{
  "n_layer": 11,
  "d_model": 384,
  "n_head": 6,
  "n_kv_head": 6,
  "head_dim": 64,
  "d_mlp": 384,
  "vocab_size": 2048,
  "activation": "swiglu",
  "norm": "rmsnorm",
  "norm_place": "pre",
  "norm_eps": 1e-05,
  "positions": "rope",
  "rope_base": 500000.0,
  "rope_fraction": 1.0,
  "qk_norm": false,
  "attn_scale": 0.125,
  "bias": "none",
  "tie_embeddings": false,
  "parallel_block": true,
  "init": "normal",
  "init_std_qkv": 0.0246,
  "init_std_o": 0.0,
  "init_std_up": 0.0246,
  "init_std_down": 0.0,
  "optimizer": "laprop",
  "lr": 0.000912,
  "lr_mult_qkv": 0.7,
  "beta1": 0.9,
  "beta2": 0.99,
  "lr_head": 0.0087,
  "grad_clip": 2.0,
  "warmup_steps": 343,
  "schedule": "wsd",
  "decay_fraction": 1.0,
  "decay_shape": "linear",
  "final_lr_fraction": 0.02,
  "batch_tokens": 32768,
  "seq_len": 1024,
  "doc_mask": true,
  "z_loss": 0.0001,
  "train_tokens": 345500000,
  "steps": 10544,
  "dataset": "wikipedia_en"
}
MLP neurons of a small language model. Each row is named by its layer, matrix (down: output weights) and neuron, and shows model dimensions 256-383. Each number is 500 + 25 x the weight over its row's rms, rounded and kept within 0 to 999. Numbers have three digits each. A neuron's up and down rows have the sign that makes its largest values positive.
A block is one neuron, or neurons of one layer that tend to fire together. After each block is what it responds to, as a language model described it from the Wikipedia text at the highest values.

L3.down100:464506449539520507527460503478494504515498498531465517474526461501515516484532476513486492507490526496508519482483441489497517472491561552508475493453434473489471504538498487467502515494517521474500497438469509494534560513503538505520505503503538486507525509500532501497542483489541485523575505503519501529490460506513498489489461531513542503513502501501514534502522524486503536517534
L3.down137:465540489550496493486526496503487520491463488515468525496464503447515526515511499472484508466518529528498508505506553482523485486486469486525496501507534502470518493486484498475498478460480496538490483524503506567429551531449503500502493530521488482520482574496507455489519506501507480503496492487454507501490471482499513453500469506458488512500495497464520503501490499480510545519534
Description: First digit after the thousands comma in large numbers, mostly in vote tables (453,433; 2,515); also so/So opening words like sound, Soviet.

L3.down170:511496470516491541505529473488505503500431482475499478494447539475513480521484521516528459487529496457471534503492463520485507467503510516522497461487501493511509483455491493511495523503485492506516470515517495519490516444466520531497507518450473531441460480485483479524534525518504480510495533572503497521480512500498530485520480501520452542490466533463512518512522483501517514526522
L3.down275:478510506507508525482503502529570568515498458490510499517453506491479496528482503516493482489554531524473488466484475490478456542505532483501523510505511520516532497490453508527507501454536485499497466516511468513523531555487433494447506502529512517515480500500485510526483556484476482468476509495477478499491523481473493484472494535504517506512507486504495511507504512500465483526444
Description: Word-piece tokens inside split words, mostly a lone "l" or "l"-syllables (al, el), as in Bib-l-ical, Devi-l, B-l-unt, Nep-al.

L3.down154:490505517499497481496462517502512485528508479473522509485466498556551517496478503498482489531513556522436507537482527519502450455516529468481454484493542495479490477478529479487504524509521501476512481483451501476490473499499503482493486521494527471474469534484463499509514516532537461550497513526545527512540519460495479468466528452476531476470452507540502496477496495479525434515498
L3.down218:503507531485496478515494539538527443509510513548449503511476560529544533504500474474486506529444573489511537535550494518492475457502500495489489495512493467506521540505511492523460505473499519498520463485473463505522508477514505516508529483513514487496513476528505466525530509476531486517504525482477465497504499512520517516477528523505534527466485506474518518480478493532494473486518
Description: Word pieces that finish a word split mid-spelling, chiefly -ive (rece-ive, detect-ive, execut-ive), also -ly (secret-ly) and -ign (Sovere-ign).

L8.down175:486475509479534514462508531480520539516519505468530461479494482490518522544483481500436517481489540529464508474496493535536541473454538519509560506474520505497482509516523509484501537487468457462513488458498530457446534486476528508509499508510515472515517575502464507510471493494521523522525490486492522475480530521533499552438473504506464516487474516446523508492520476488544504502473
L8.down225:557515479528500522522524450504526475496503491465498530476535490456469532455526520505498550494481518537466516506475507487462471498524527491455476474509446540492498522487500534476473514517503522532494481521527476514497509442495514522493526505563479523486466504471485532509484527509480481476531486514529522521527482472460472467471517575471526475467462503480529468464483520489480445500513
L8.down316:524486505533500515487508480481537493509507489441518496489534540500529448520499482493520545528490449511480551493487483552500493476487490535539502468523480509510515487451505435495527516520476520447541513505470508475510501465517504494524541496494536512485466458520485445492496537435506483507484514512529504512465513501485489514557462477518527505479487519504460471480472503535514490525505
L8.down332:495525497495503536487528489478486484529496505478522481503496484506476513490507512466494495497469458528528529465515468460513443487471540519499490498528496519527509473477494540477517487500467493483534524478459500530488465489544504504521518503531491523486497499533464508510543499532502492497514501531486522503471501498531470524522463444520514485561492484463523487515489467518500484494513
Description: Word-piece fragments that continue a word split after its first letter or two, such as ac-co-unt, c-li-mate, c-lo-ud, C-re-ek.

L7.down20:522523511500485527500504517507472522491476486502525529479526501494557498470517494539503479520544486487493511497463474475480518494454482482520542515469539483520507510533478504538482507484513485522471510499462518472503540536479527516504501508483486483511535527487504532458465468492450472422495492520518474507498506504528475450511502457529522486491501453518497524495425458515509446504486
L7.down62:458452515541462495497460509477531515498527519494498504455539511490498496485436504530509517535503496484489504483506507465527512536501494474540469523480429475514455487512464470513534506538504505508459539501509465497511474566527540535468462491474478517464511495502492487508504474527521539487462539492504504472503503525474504555527505437500496495506472498496500497460531526520504490505482
L7.down76:527487523549483524513489499455542539477464513471508538527496461489485497509500540510522517494498439485538528545541503535467511533492483508511465464502489522488467490528479518506511479487488455503523470474511530473539485513518479491519511517513474507484456470485469449513507477496454489512466478500489533460543499513474481479482519513494517491503484498479500505522511526498512487493521
L7.down92:483502457485520530486541489501536490491552505577468510479504499509466471477494535488497484507514449528484500501523492531484496456492515467497484501522514469485506517508493461524517489486517486483492478525481468528490514450507479575506491539508478491517451523486532551492464511493501532488495526488548499499552510486498488477492493474542505501491496508482474491497533519508485462539481
L7.down131:507479513484480520492505480511523479504497527503520493505540503493507486458488517497419481504486562514506484532532507521470500448517495517518475510506552478495554499533493507494524488465501445491441506513506504509482488488510517497506501505514472491463471505515509524491483523505477510538496483520534539496509537438444531488549492513456548500517486494495513478498552532484545517476511
L7.down150:510490484464502572552481480502461497447527476517540478521515495506490504474497509491448486480484514490508525518521490523463518513496496525502465515495451486478518480531484485502490506511486485481532548515477501523534500489516514473477516499492472478526504514518465558451517492509459537520513494532491521463501469478528476485570480488493539491488486473439474493498511477494551535489534
L7.down200:444545476504491518491478479472487481524471541462484514544480498459496484509489484500481480527504484502541495471468451492527512494536500503491517497502490464520505540531492496524483522495510470475575505498470505488509457477552502477488504466498488479492531524458507480500539435501479514511497546522544496482520461538485477487515496521514478427476507487478505496489504480514498503452493
L7.down243:500496517508528565503477488512502538517476478521505487490539490490449492489501504442486483502480488454489454512507493494485536492479500481522501514558496516541505535494539503530457516517514505467460470480521473508474484513497512450487506490501459500499520496531517486525498448514459510434523508505522492540485499472505489510515485496546521500479501483529516539538509446528520466514479
Description: Final pieces that finish a word split into several tokens, mostly plural or noun-ending -s (Olympics, Demographics, drums), plus vol-unt-eer and sim-ple.

L8.down49:502513530471470479476500485475530519506538486496471509495510504489507515505512456537498493547475499500466515500518555501520490524487520506553482520490474514467501434507449487528498547483497508511515477511490544531503487560502507532454469500517512496507536513481508517505502519521486472543463503480521470524512470503506502552508522538497499487520494528453497487511488473483497496499463
L8.down170:453495540499492503492504507506471453484506542482475494494524522474481493523542458495491508524478503535476502473474485493505486496484579499496514483495451504475515517489499516532427532513532510502500467504521536432514499533542517527518478487516483515512520500513536565468539515522525426479483521540500523516530479522474541535455526549506463524493476521480504489482475491506494531510441
L8.down184:509519515497518467469481491517523495517489502499509490488490541558495468488515481548469492449498478439498469472500541433489513509468486514492514462489516483476478463546508536523482461480516492507518527495472477495525517459512474527493545490537495503449483501492472549506499541521465477471467489514465540502497487539485508473488523509520513542490509521513517493533507502513531527512522
L8.down374:482486476513507479496489487492488541466491498478494512479484546519500497544490494499501466556497476503449510500516490457484499490448438494539490518520481489458475488486506508516492428518505509450508480491451523506492514513471504528537499496499464546506528505514493494490490542528487471507516462533487543530510499511504515514498476484529505501556497522489491514542494487540474481514526
Description: Short subword pieces in the middle of common words split into several tokens, e.g. se-ni-or, ra-ti-o, Nebr-as-ka, Emp-er-or, S-up-reme.

L7.down32:455554498486471524494480533476456478532518492487474517514504483470485518469497512439510499478460505497485526451485487473494500483497503475512524489520491494558485493509446504493491518494474505488496473507530497468489496486486517515497484504481496503535488539533512451502516501493454553539495503483511515480482517518536498466526462479467499456482545492500486466482548486514492521451495
L7.down50:524499525516488520523459532511495480525448494450512501513468525514520509468529474503518518528497497489517504480526474497502493527513486537503523500482515494493520504557517521526483503501462510548532469483491531491527492540531493499467487488480513513479526516435473458475485510513484473510468439507492442513472524485488465507481507493477446501524488520485497469518466462465496505473513
L7.down115:548489493482517479524528455529479490474543457522492495508533474503507526442465508502514503471504540512461479501509504443459471538510529507471471545494548509502477481530574524473466481470481482486492504499543510482519532462507533467513482561496484472441471513532499479519456487514518524497469489494533541518491488505493533506472478503490492492498493482499475429532498504522491535523561
L7.down160:480533509490487514508470473445476469523556483451464463483481462505514521490533519469475497466511475456516486531523503491505512460478511495504539463495544531540484515512471503508500545489425482493462505524504466500482525497495508525514459496556489499490517505500478504523464500490531490502499497480479539511515500495534509509495468467525501445529486518538476509464485467527483501521512
L7.down180:477548476519480493516466455471492482464490512459486510471502461509488439505512487494499469506492491521488491521509507542490514501458507503503528498511467526523524550522486454481512498489508520491475452511492536493484527529500524506461467545531500480518495513502483499464473505496498469482481483495530530506494495515502518489496554514490501480523473530503470544507488489510504489496499
L7.down185:551443482502530478487531501558551530441475563535551533539531505495480514522470494504508500499497487469521497494488509482484480469499516525495511547491543490493499491520508505520510535517479519482473497505476467449511490452449483462488519525490540497504520504470490502483481471497474507531499492503518451516467519478498467456528512495500503490517506476495442483481497523502504484508498
L7.down222:542519498478482439483487457529511470485473494540528478509517495478512517526496490507530538450468517535471498539490473505495498491473494534491487490536513507459526484451546492506531545481507485505489487441471495471527520518482509465515473520501551459538472470507539478526506503538509480516475494490512524513454529537518497487510518496496510530505481485522500522538489528539538503518453
L7.down353:475500503524457545484478501498502513493494475492510488474489491508462475468491456468452510499547535481458518494488490518528479524516501496450499510497491470576506483537518453523482526466490473518508501547462477558470486479504524477522476488462494484527520529482487507539490477516497512518503536506500449516485506462524452482473502499484525484473500508475483494487524502507527524472490
Description: Word-piece tokens that continue a word already begun, such as il in possib-il-ities, e in exchang-e, and possessive apostrophes before s.

L3.down4:500508456501524484553477542514474524471490541506491486550483507530476529461490499497489488540481490491476510514463496513482527543532502483503505472507488481501527456511508512511495494469477486551454470504526525506495470510540512486511464483509491503546473518494494491511488520460476504509503477523497513501451477531487517510470552505510480491471457501455469507463476517511522494498511
L3.down231:516478496466470471487466489495520442523520507513557519509502466487551540498514486489484506489501523482536508506501515488468536463521520508526512470499444514537452525479530466484498539478513467528527494510505521462510534471553515501500500517502490470521509494497521525496509503497528469502515485529521528471466476483481435507485502502509518537453543522499496483459484519520483473480523
Description: Short pieces that finish a word split into tokens, strongest for the e or ing ending "creat" (create, creating), also y endings (heavy, ceremony, By) and duc in products.

L7.down1:488489536474484507469523516472528492510490511539518569465502478492517468486525479526522524476525503484523484474525517523553518476522523567512552489480543487538521471543496530487472475498531500517513487448497555513483472471525482518440472474519465500503522458483503506490488509542531512508485471518528538472478502495466457475421500497488481477502506488536540522505497473527503486474483
L7.down21:482498514522551510503521530463531482460463495522501513518522494492535543492490562522494522549540480523456495439508472508516500495501535469482491538492496504474472505484490513492510473505487486493511509450494514451464498478506477474511534502524490496521503479494540494496490501481476512518509517517516501508483544511507511499483545511462517529492493451488492506508497475537495479507503
L7.down77:473476523540495485464476482507475494500538469503518510493541522499501516494499467496543501516481491482481495490471490513508512514515525515498494519534494509535477500490462471473539503526505496518492521479499490500484503501504512518510486488503551478488498511523514485488515503475514500477501507511488527493517496525521478480467494506449497487533537478478538489529517486542556496463520
L7.down134:439535489476511520542479557573562501450481475498530444481519511476509425519445433498510490466509495527460503509476454508527483513491512502506512488474474503497488513518476458485537518475484515485467512548495478490511503474519487488494543522485479521507493552494496541463491506534522502529534496504540513518507506501512568491502505550480478493485503518534521469460496503531496529526534
L7.down145:536500525481500484510493489484489491506476460501543474510515485499514490476488476486505494505518490463510521458482541467492523531503500492537512455517527516481486505512448499497497499491442473520473475500512479472526487524448511502482500496509521520498487508457507485454467543459484479461524453454499470512524513502492499502503507512462515492526513466517509469519490483489505493439520
L7.down290:538478504508485504514508478515468505556529507482481485528471492498466488488469517535487490488502488481499512504518491502512476474499487504486512518510526473492501509561553521484526527524480485474518484479512500486498504516528499475492510453511490490461530502474478519523507483498495488501498466551545492484508550485529466473517501521493498474479495478474494478508515548478498523511504
L7.down348:456491531523444483493471517497530539477492489479505493506553526484532443508522507489501511495542525512485488497497499502511492480491543577474473496521519485529483525483494494491492492524519472474495503518510520522506487501517515542490499453517518499522548513473537544497502505521501516493502536493515467447499547515504452520474511531508471511495509483491522443507525506472491499513478
L7.down351:443522493538520509502506537529457474489510477536459478541497526547536457517485519471514541475534504476486492487495490497519476510508463550497512536508480511515490519497467479467506489519479529505549491515507516497460523535488483550491483476530533560492483514458479509510508465520489501515472481506535506512527511533521500504463475487500461496476513494456555450478559466494522497462514
Description: Middle subword pieces of common words split oddly after a short prefix, e.g. howe-ver, e-duc-ated, se-ni-or, confe-der-ation.

L3.down141:492508521458522522489531469500554536524424515506499455525469492505515472482531526482519484523508558455515505503535508560514530507486515496493468480480476506502541488522476514529555492513531438515538457530438497510555496471547539501491501500496506513471471510513505470520483534496514497508489447511491520512497500515501501498515510496495502493535497471529488516496518494480468508507477
L3.down259:480459492504485510474482492500490467521495500516480485486524515501473487531525544449460501447490510470540474504524528538561508519487456478497506529518505479555519505525516508517533501472511516476552473500493546496482488533483496495501445471536523531514496471479450477471504464524491497489488460490540483517527463522524466493520488518456487486498483539477495431553484483512501509485493
Description: Word-internal pieces that continue a word already begun, most often "if" (Cal-if-ornia, G-if-t, F-if-th), also van, Vi, han, ow.

L7.down39:477467513497503474491480536530490535486467472501517495505477482516486461508485487502506508482539458489502504518545524496508516484522521515500467474504494494513516483491494488485485494508497538475467524513512480477509517512490480526504513500500479511504485511501509544543495469510532532468504563485493577528496476468542484455534515532486548472481471448560494503518480534476461504483531
L7.down112:492451506524517488464528483504490526544486469520474529470502506517518475572525460495465459531502551516521495466489483507528497463469510496490475506519501499499532487500512506533541508505534512498512515463495475508448498526554492457486492525530468448515553467460514495549508549523549536487486472495508493528479474505469499543478478528506471472538497497475480512537545557535472499502494
L7.down114:499487494512505488493530503550503516506462491504491492499467495509495485491482488488517531498528499522477501472480484501535490486536516516501468505500526544493480486475479436455506497498484540477510507473504494468526531483506458520506462520492458540494447498478488550487472496488507551530552496506495543537485538422486472498538470519555526523474462468463456486469503515494493506550466
L7.down136:494450507486505453491549473501516483535548525468466524518518474494469502516488528516502542466494476472489509495487476504483504516522478474478525507471524521458491504487489523509519509460501580496512514534523527510480544521487499467504498521509542502496541520519479517478479534484533462494514507518482499542498496476499515517482516489521490529472487513553530479504501542481444485478442
L7.down173:504475536499528505507505523500569507480536502516499472526494473499476470467498489529446495500524536518457515495518508556487502434504502475496485497481531486475544454504516484514489498505493516495461537534532489458527536465490487494519517511501489570460481479478529477486481528469486525533494490469525493442523483468516515502539505477482467527510504523466465477488520502515524485500463
L7.down198:469468523520529539517525506464502509474509471529549495482477453491516532508476488473498487481554485507539480478525495501515534504530497474517485508490535486467471462489515505505519481504520529488474526513507475511481527531526461503479503512483512518526474479549488541556448500474494534479492529504520485464494461468495491543510525500492518507515508495481511536468447508470474514496485
L7.down236:520500491524465462507511533496500532507502465488518544489519448479488489511480482509523492507469495554513526485460511510503418476477475481477515504492484480510501531488465448492504481507525509477558504512532469526528479485507516496503493523517469511527513506496486495493519478499498522483460502485500520488489433447476504503411453495519492459503480462536493518516469511460458478510500
L7.down377:444529498541519524503546529475511502501491495535518484477476458498490482513527523463497523501565494527535563484512518455492496514509510494499531487477521535499534448488524504516465524476488504436499504486487510497495514515490475496532535504549490542495463529520536530486536474485493449503505494505487460492495520489538503462484494495475504492532502487498513489481498505542513538529492
Description: Short word pieces that finish a word split oddly into subword tokens, strongest for fi+re (fire, fire control, under fire); also hal+f, ga+le, ahe+ad and digits in table numbers.

L7.down68:492516546470476503524456527516505507515486488533477541508474542542474500509517522498493527431464509471550535527497460482481483510480513523490462509523496528484499531491492495519486513500478507485487468497485517497511533514477553476481455479492529494521521523497534501472480485509516459506531472510465481521508486466469450472494543447479499498521518473520486511523480543503516512465463
L7.down98:481534449526504507551526532505468486489504476481487509513452469440508529531497488513513518473483498503536489483501477456500491470500469517511518504496510473514521520496511413484470454483557490518487488540507523515537487469508511496462500531506528522508527468525461479487484510493455510534489493544503477533497508460491405478502491514511497472462551504445466518500517492500483494515530
L7.down190:466510521511497483455482510531505517508513483481508538486504488529545495528472539498490503548506474481472516534476489529528551488479509523493527535495513464418496545497527477517541500493515481495483506467515517468511513502542450540494491492467421525530512502514528494444498520450480501513499517561511488515465444484475559520533471486498470549512516505513469565502519510463493491536479
L7.down207:505503540474449500479506480483508526507492495487515488530520506442502474496515452469441489527568539538496504497502529531507469499506528514530525480508503523517506466479512529490502504518478506529500477477490503529540516527532486446530494491511502490480515519506519492526517507513462485510506485520540541491482505500493480496503443510497526461497500528504476495459488496516518503518513
L7.down252:490479499509497466494468437495512518547450498480468507500483469495516531482530574467463493517513475482498492476524525489464495515537539542535502458527495508499529507514513508484500466535476539489487465529506506491523504498501490468480513499488530494503490476474531492539468504469495552515473504526492497489499496453495484467531521458494523485505477482503493523500484497491500509480502
L7.down261:508467533527531470494489514498483466483474536504511509494503501520485509511504523504482516491505466499482501478502518496466453495515502508474472498476460482493508502533508473465534482482515555539510508474485483519505513478481480513515555542487481505510466536534509488544510518545499520504466528511503495549457528502533497539495495512545495492529507487507502533492508467517533531523497
L7.down266:513521519524465520492512508464511507512523491499530515492493453479515506499488534524491485498498496531520489479487507478520515485478500522570534486457494492509501518510522493545487498535491483524501523544470521498481511510491538511480485489513498488497484508491531548517514478531540503410495520520486526506498485503506497450471466451494535453453479469486486505473498494492470465493472
L7.down358:489507552504480506509470543505485508497513502494494482506503530485521500486529501477495535503464453495508475517516451515506495503504480504472490538521469474507520506531518498485484501494493473550526476505506463532498518523491474531494510504494539503489512506500510533520455458512524525501450476511484512507519523507468485502479510530515516520441486469488478473482518523525521486500506
Description: Fires on the == and === heading markers that open a line before section titles like Discography, Career, Guests, and on word-piece fragments inside words such as Pub-lic-ation and app-lic-ation.

L8.down193:474540491522506478541478471545529489483484541539485506496510530537494505469509457496527532484524506444461518497505494485534485493441433504491550493504486459495486505497467499466481535512447518513544503518499544482459511493478482488488522475460479486530459473477519509465527559491487496504535484494481520454469515468480486451468492510505486501529509512526523497457485515511509492519466
L8.down296:520509537473520503487515547519513521511480521503473482464528512516521521510518528534483499481482491480485509514495504555495496463478519513478560515476482463487491500515516496490522481512502533466550498462504509464536503463499478474468520518472510492545465491501534518460503492464505531517486498467486512519493536538507562487545515514480546486482488484521513493493480486490504465502507
L8.down312:522508538522501525489539509505508477477503465496520536509466485507536484488511526466503467539551481523503532497491511481531498504532479471483505545517508523473482533494523510497471502494554506529497503475472523496499499520529488454509484476504482488526535474495523506499558516453495506490480510504530545494510513476486506481535525480512528491494505508475477492536488558476497499441493
L8.down351:567471513521505529508522492523541508549479481492496537511504511512500502507487517500516527533487507522487557484521509460522538491492467494537448528495526516482504540440493460498518478492511483544510475506470469517512486491550489521507488499518470477510500441490469455527485528504530486481515481489580491532502515484504474517515490505504508558483529541504537501555555533474456511491481
Description: Closing ==, === or ==== marks ending Wikipedia section headings such as See also, Political career, Box office; weakly, some mid-word pieces.

L3.down66:503491476468501493511508477465495517524501478492456506504499481498530515506507465493501476531500511499450504504515459526524543549523523483516464522510466531471547507534473497472531493459514493484487504467500556530538481510491522513467471512538480517559491474483486474492525517505508473492524515484499521515502488528496500520476540494507524480479477521501526521497480445516499503496520
L3.down221:467494488482545524481502471514476479477514516486483442471497509472490524497473486530496503480466484468533460472490510514504481489406433507506522541469504466454500489495527463497506485536513529493500526478489509477503544491513511522505526483519478500557480494508509486523523483512495497493503518475486513528519521520486474514501505446503513489523500544487481516481521500468524514514505
Description: Fires on the final word piece that completes a word split into tokens, especially after "train" (trains, training, trained), also la-ck, civilian-s.

L7.down5:506427493486497506507472540509513519541449481497507475511478472527520477519477529522513492505504555472486487491522480499518468516515504545493481480534472522544489473457470498470503522512467529532498484517489550475550501493514447489499527533537517458529493527513500494499503501506429513491477517499505474471522486523486494527502527521521525473512519500542498499516487485497531489476534
L7.down22:517478529514503520505515542512486518437539520505511502493531494500538476518508480482467456521512488518468497504558451501496442470487494471486513503468509532539514525455499481520500479522483527448460514452531527518503520515530508476506505522515497500474465488479519505499510471540512524507477502475494529468527526527508494493488505447482468511482477463515530503518524509517500560489493
L7.down33:539477514494521485536509544493495505527513513467478481474559484515520495451492475506501517475484460488502503524510505500503464485497517505508494482496492506467518464511470498454454519535512518479455507499505496470516507486540499468501433536491494497513472481488533494454511525519485511524501490487498558474480508545454540524516470465516471522531509522555515498495520518460503516527528
L7.down143:490493525482532508493484489462511459586485567500505507535514485531532544553521490479510478474484558456526469523534515526533516499491496495509491487499534556473506492523520519470506511500519493490521515506479503468480495517524543486499447469466543524480582512482499486505489579510536497532524496523517482509511512484467492490514532507522462494503515569532499482552517482482494558492488
L7.down162:560514493512475515482498474508534490524541481508499500504526489506502490490495551485517495486542560473504502504474536492489480471507519541522521467526482490487525509481464475500507488496458486502508499539470443482505533530487481513499541515533502485501480489514505506454518540483493541518517481515498546469478552528519489499469503501481526515457523536500506498485513536467534515489468
L7.down309:505532507490457519498505483461492458467519496533528478482525488467499527469460472499489534537506537528504524523453500496502477515449459496464530501504527515547504476453513521496454484511438536502506503482523462467461489481510530496532489440520509502521504501456478511489479511517493515480513515487516495482433513552514498506470485499484503503547489537498510477512494470445532522488493
L7.down317:508490503513497521507471507482476521518518476462501508507505519476496537515464461505497467532469474519498503481513530506493500494467492479505443498494473498529511519536464491494479513498551513481524459529476511503511495542515512471519481497513522541502477495487484497495528557449500518492454524446512470506515487443461493473504522501470480460511497512511474517468465525490516538500469
L7.down367:509531537505476513506492489499480459480480537536461470510507519542491503517481491510450491505500482517548494548474474485472512490532536525552510482492561517484493488513495503464508513503467488472493503502455470523510505518520521465481545475510490526478513516496515481500528512521519484508487467494477510553470468483472519512460479477483507534502466483497508494532504507473503484511496
Description: Closing == marks of Wikipedia section headings, mostly late-article ones like Discography, Track listing, Awards and nominations; weaker on mid-word completion pieces (Conque-st, volunt-e-ering).

L8.down74:497471503507508450460490503526543525455479558533496477442503477475511509473527511490481503520535552490456488513511478530499469472511515498463518493493493503513508486517518499468451466511508471478504479489439478467516498479507521484499525480521496498454470531509494507480519548555483471509526490520483524505501525495485502504494521501495496468488532501575496510500531486493448478512517
L8.down162:488525517484492519467499494486485489467496479494476476516471455483484527509532509519459523501550498510479513481505494474500513518541546518477497510552512485488513494533498482545511484476525477519516446480512516500486492530490484446534499476488510517535486522486538535523508496536519563520531534506510560458504515523517520506502519494492523498495497494497528531504469540465558508479518
L8.down201:455517522501473483465478502540504492491516510520486471484501520490513505512508468531465508490500535490466469507449518523503551533466481516502492465508485454497451527481531488518443479489518545506434501540493504516534502455479517495490474535441524502487494506509476570507485488528498483517482480493505474498536469486502529555504454515522490504493525528508494453472522507488505482489514
L8.down377:500488561512499528487525542470459520466488470479473482496501471463476503532505510503478528503511453508488461529479502535523461457537517511502520491504462446497505544516488452499507464508461523552490519497478474515516509544497509491494536509516505472499519517470495480488525552526453504504515518509460493509490489541525517477531492485510489491532535528498493475540461477544563485499505
Description: Fires on early mid-word pieces after a short first piece, strongest on the b of Album in discography tables; also Albion, as-s-umed, C-l-ark, St in Staff.

L7.down11:522504484465502488503468485461471493525547474505466522511489504551507482483488500515520506476472490486500520525500512464540485504507472472487464525477523507460476474450504478473472471483480467492487463476495507562496502553565516490534477489511463524491505476488491487514498521495507485465517521489537498509490489570465500530512527514536511479500498502500531463472456473495499487498520
L7.down60:481509491521483507505494523480488513506523503515509502538443502481470504495478482509468521484553482458511494473524537509506498514469515487511497493495494503499499537506494516466514511501486501490494475516478521542457509499522560454516477478585503501494493526487449473490517489496520534468479503489531480486494487525513481491534519490466504421505487501490503505491457515514507465497519
L7.down225:487533511495499452514472510478518479516488490502546541490482483479503478501545535533563487509488435494454491539500497498532476521482486453495548505506499512517485480516525509499524523520515503506500489505501483516483530510524487495471466494528511521538515486480481498446489498512522491460499501499524433519469552514514509525514501476467473515504489526488521488525500488508500512493452
L7.down231:542446531490495456563475497505501491502577473479487491513528500492501520499476500465481465484518489515446504502509471509507503517488514554494492417489474456515520474490495495465497507457506501503486554485435480548474487540483504502495503483512504501517510530503497502541502453513494489486492424509505492513486500488466498500490505521527481503530467507522489497489468504468510501521498
L7.down298:506477499552525506523483509529484510524529498513524480545506509486517464469502518496513525478494558542530492471462529508487504516501499483542509508487482489495505481446509505490508495517490481495465519492499475506482527479499523489478487510528549457519536479501491503467499522490488492456528488447525500501465503523507469539497485488486500508492565549495515453499527508491465475490448
L7.down320:541497531490472518453517504511451510476539528506487476465514529487539490548474500495451524499481482466493501513518489480521484522486517570509523505492492466529495506502538476495516501470500480505470515492447554517517503554465468507473556490515486531506517478484504493492500475526488508491497532494512510541534503513523512476515492466471474491485488468480490516484501495494520498502475
L7.down321:511520501511463520519468467539543510514497508505525547503514522496551451461487528487499501523485469493515470540468495465514521475488509474518529489519522487455520503482540492540469513491484491517532489501457473461505506519523487448494546449512502510474549482452467492509524540503477483516488487501481526505503516509492511521490507513460531431465540525560488509498501498505515482480472
L7.down375:516469520479522524569487516523513470491501475505528494476538467488523490527474503486454457519513539502462497509526495433496520421489520491467445518513477528497468542507451449475521487526555548472537446523485464493475455477508517469511460514494498531521468472509556504495463515515469500477483490436491477488514513482480504490500459522456486512497477492512498489496515497506497513509488
Description: Middle pieces of common words split into several tokens, strongest on "red" in credit, credited, credible; also census, Pennsylvania, Woods, Candidate.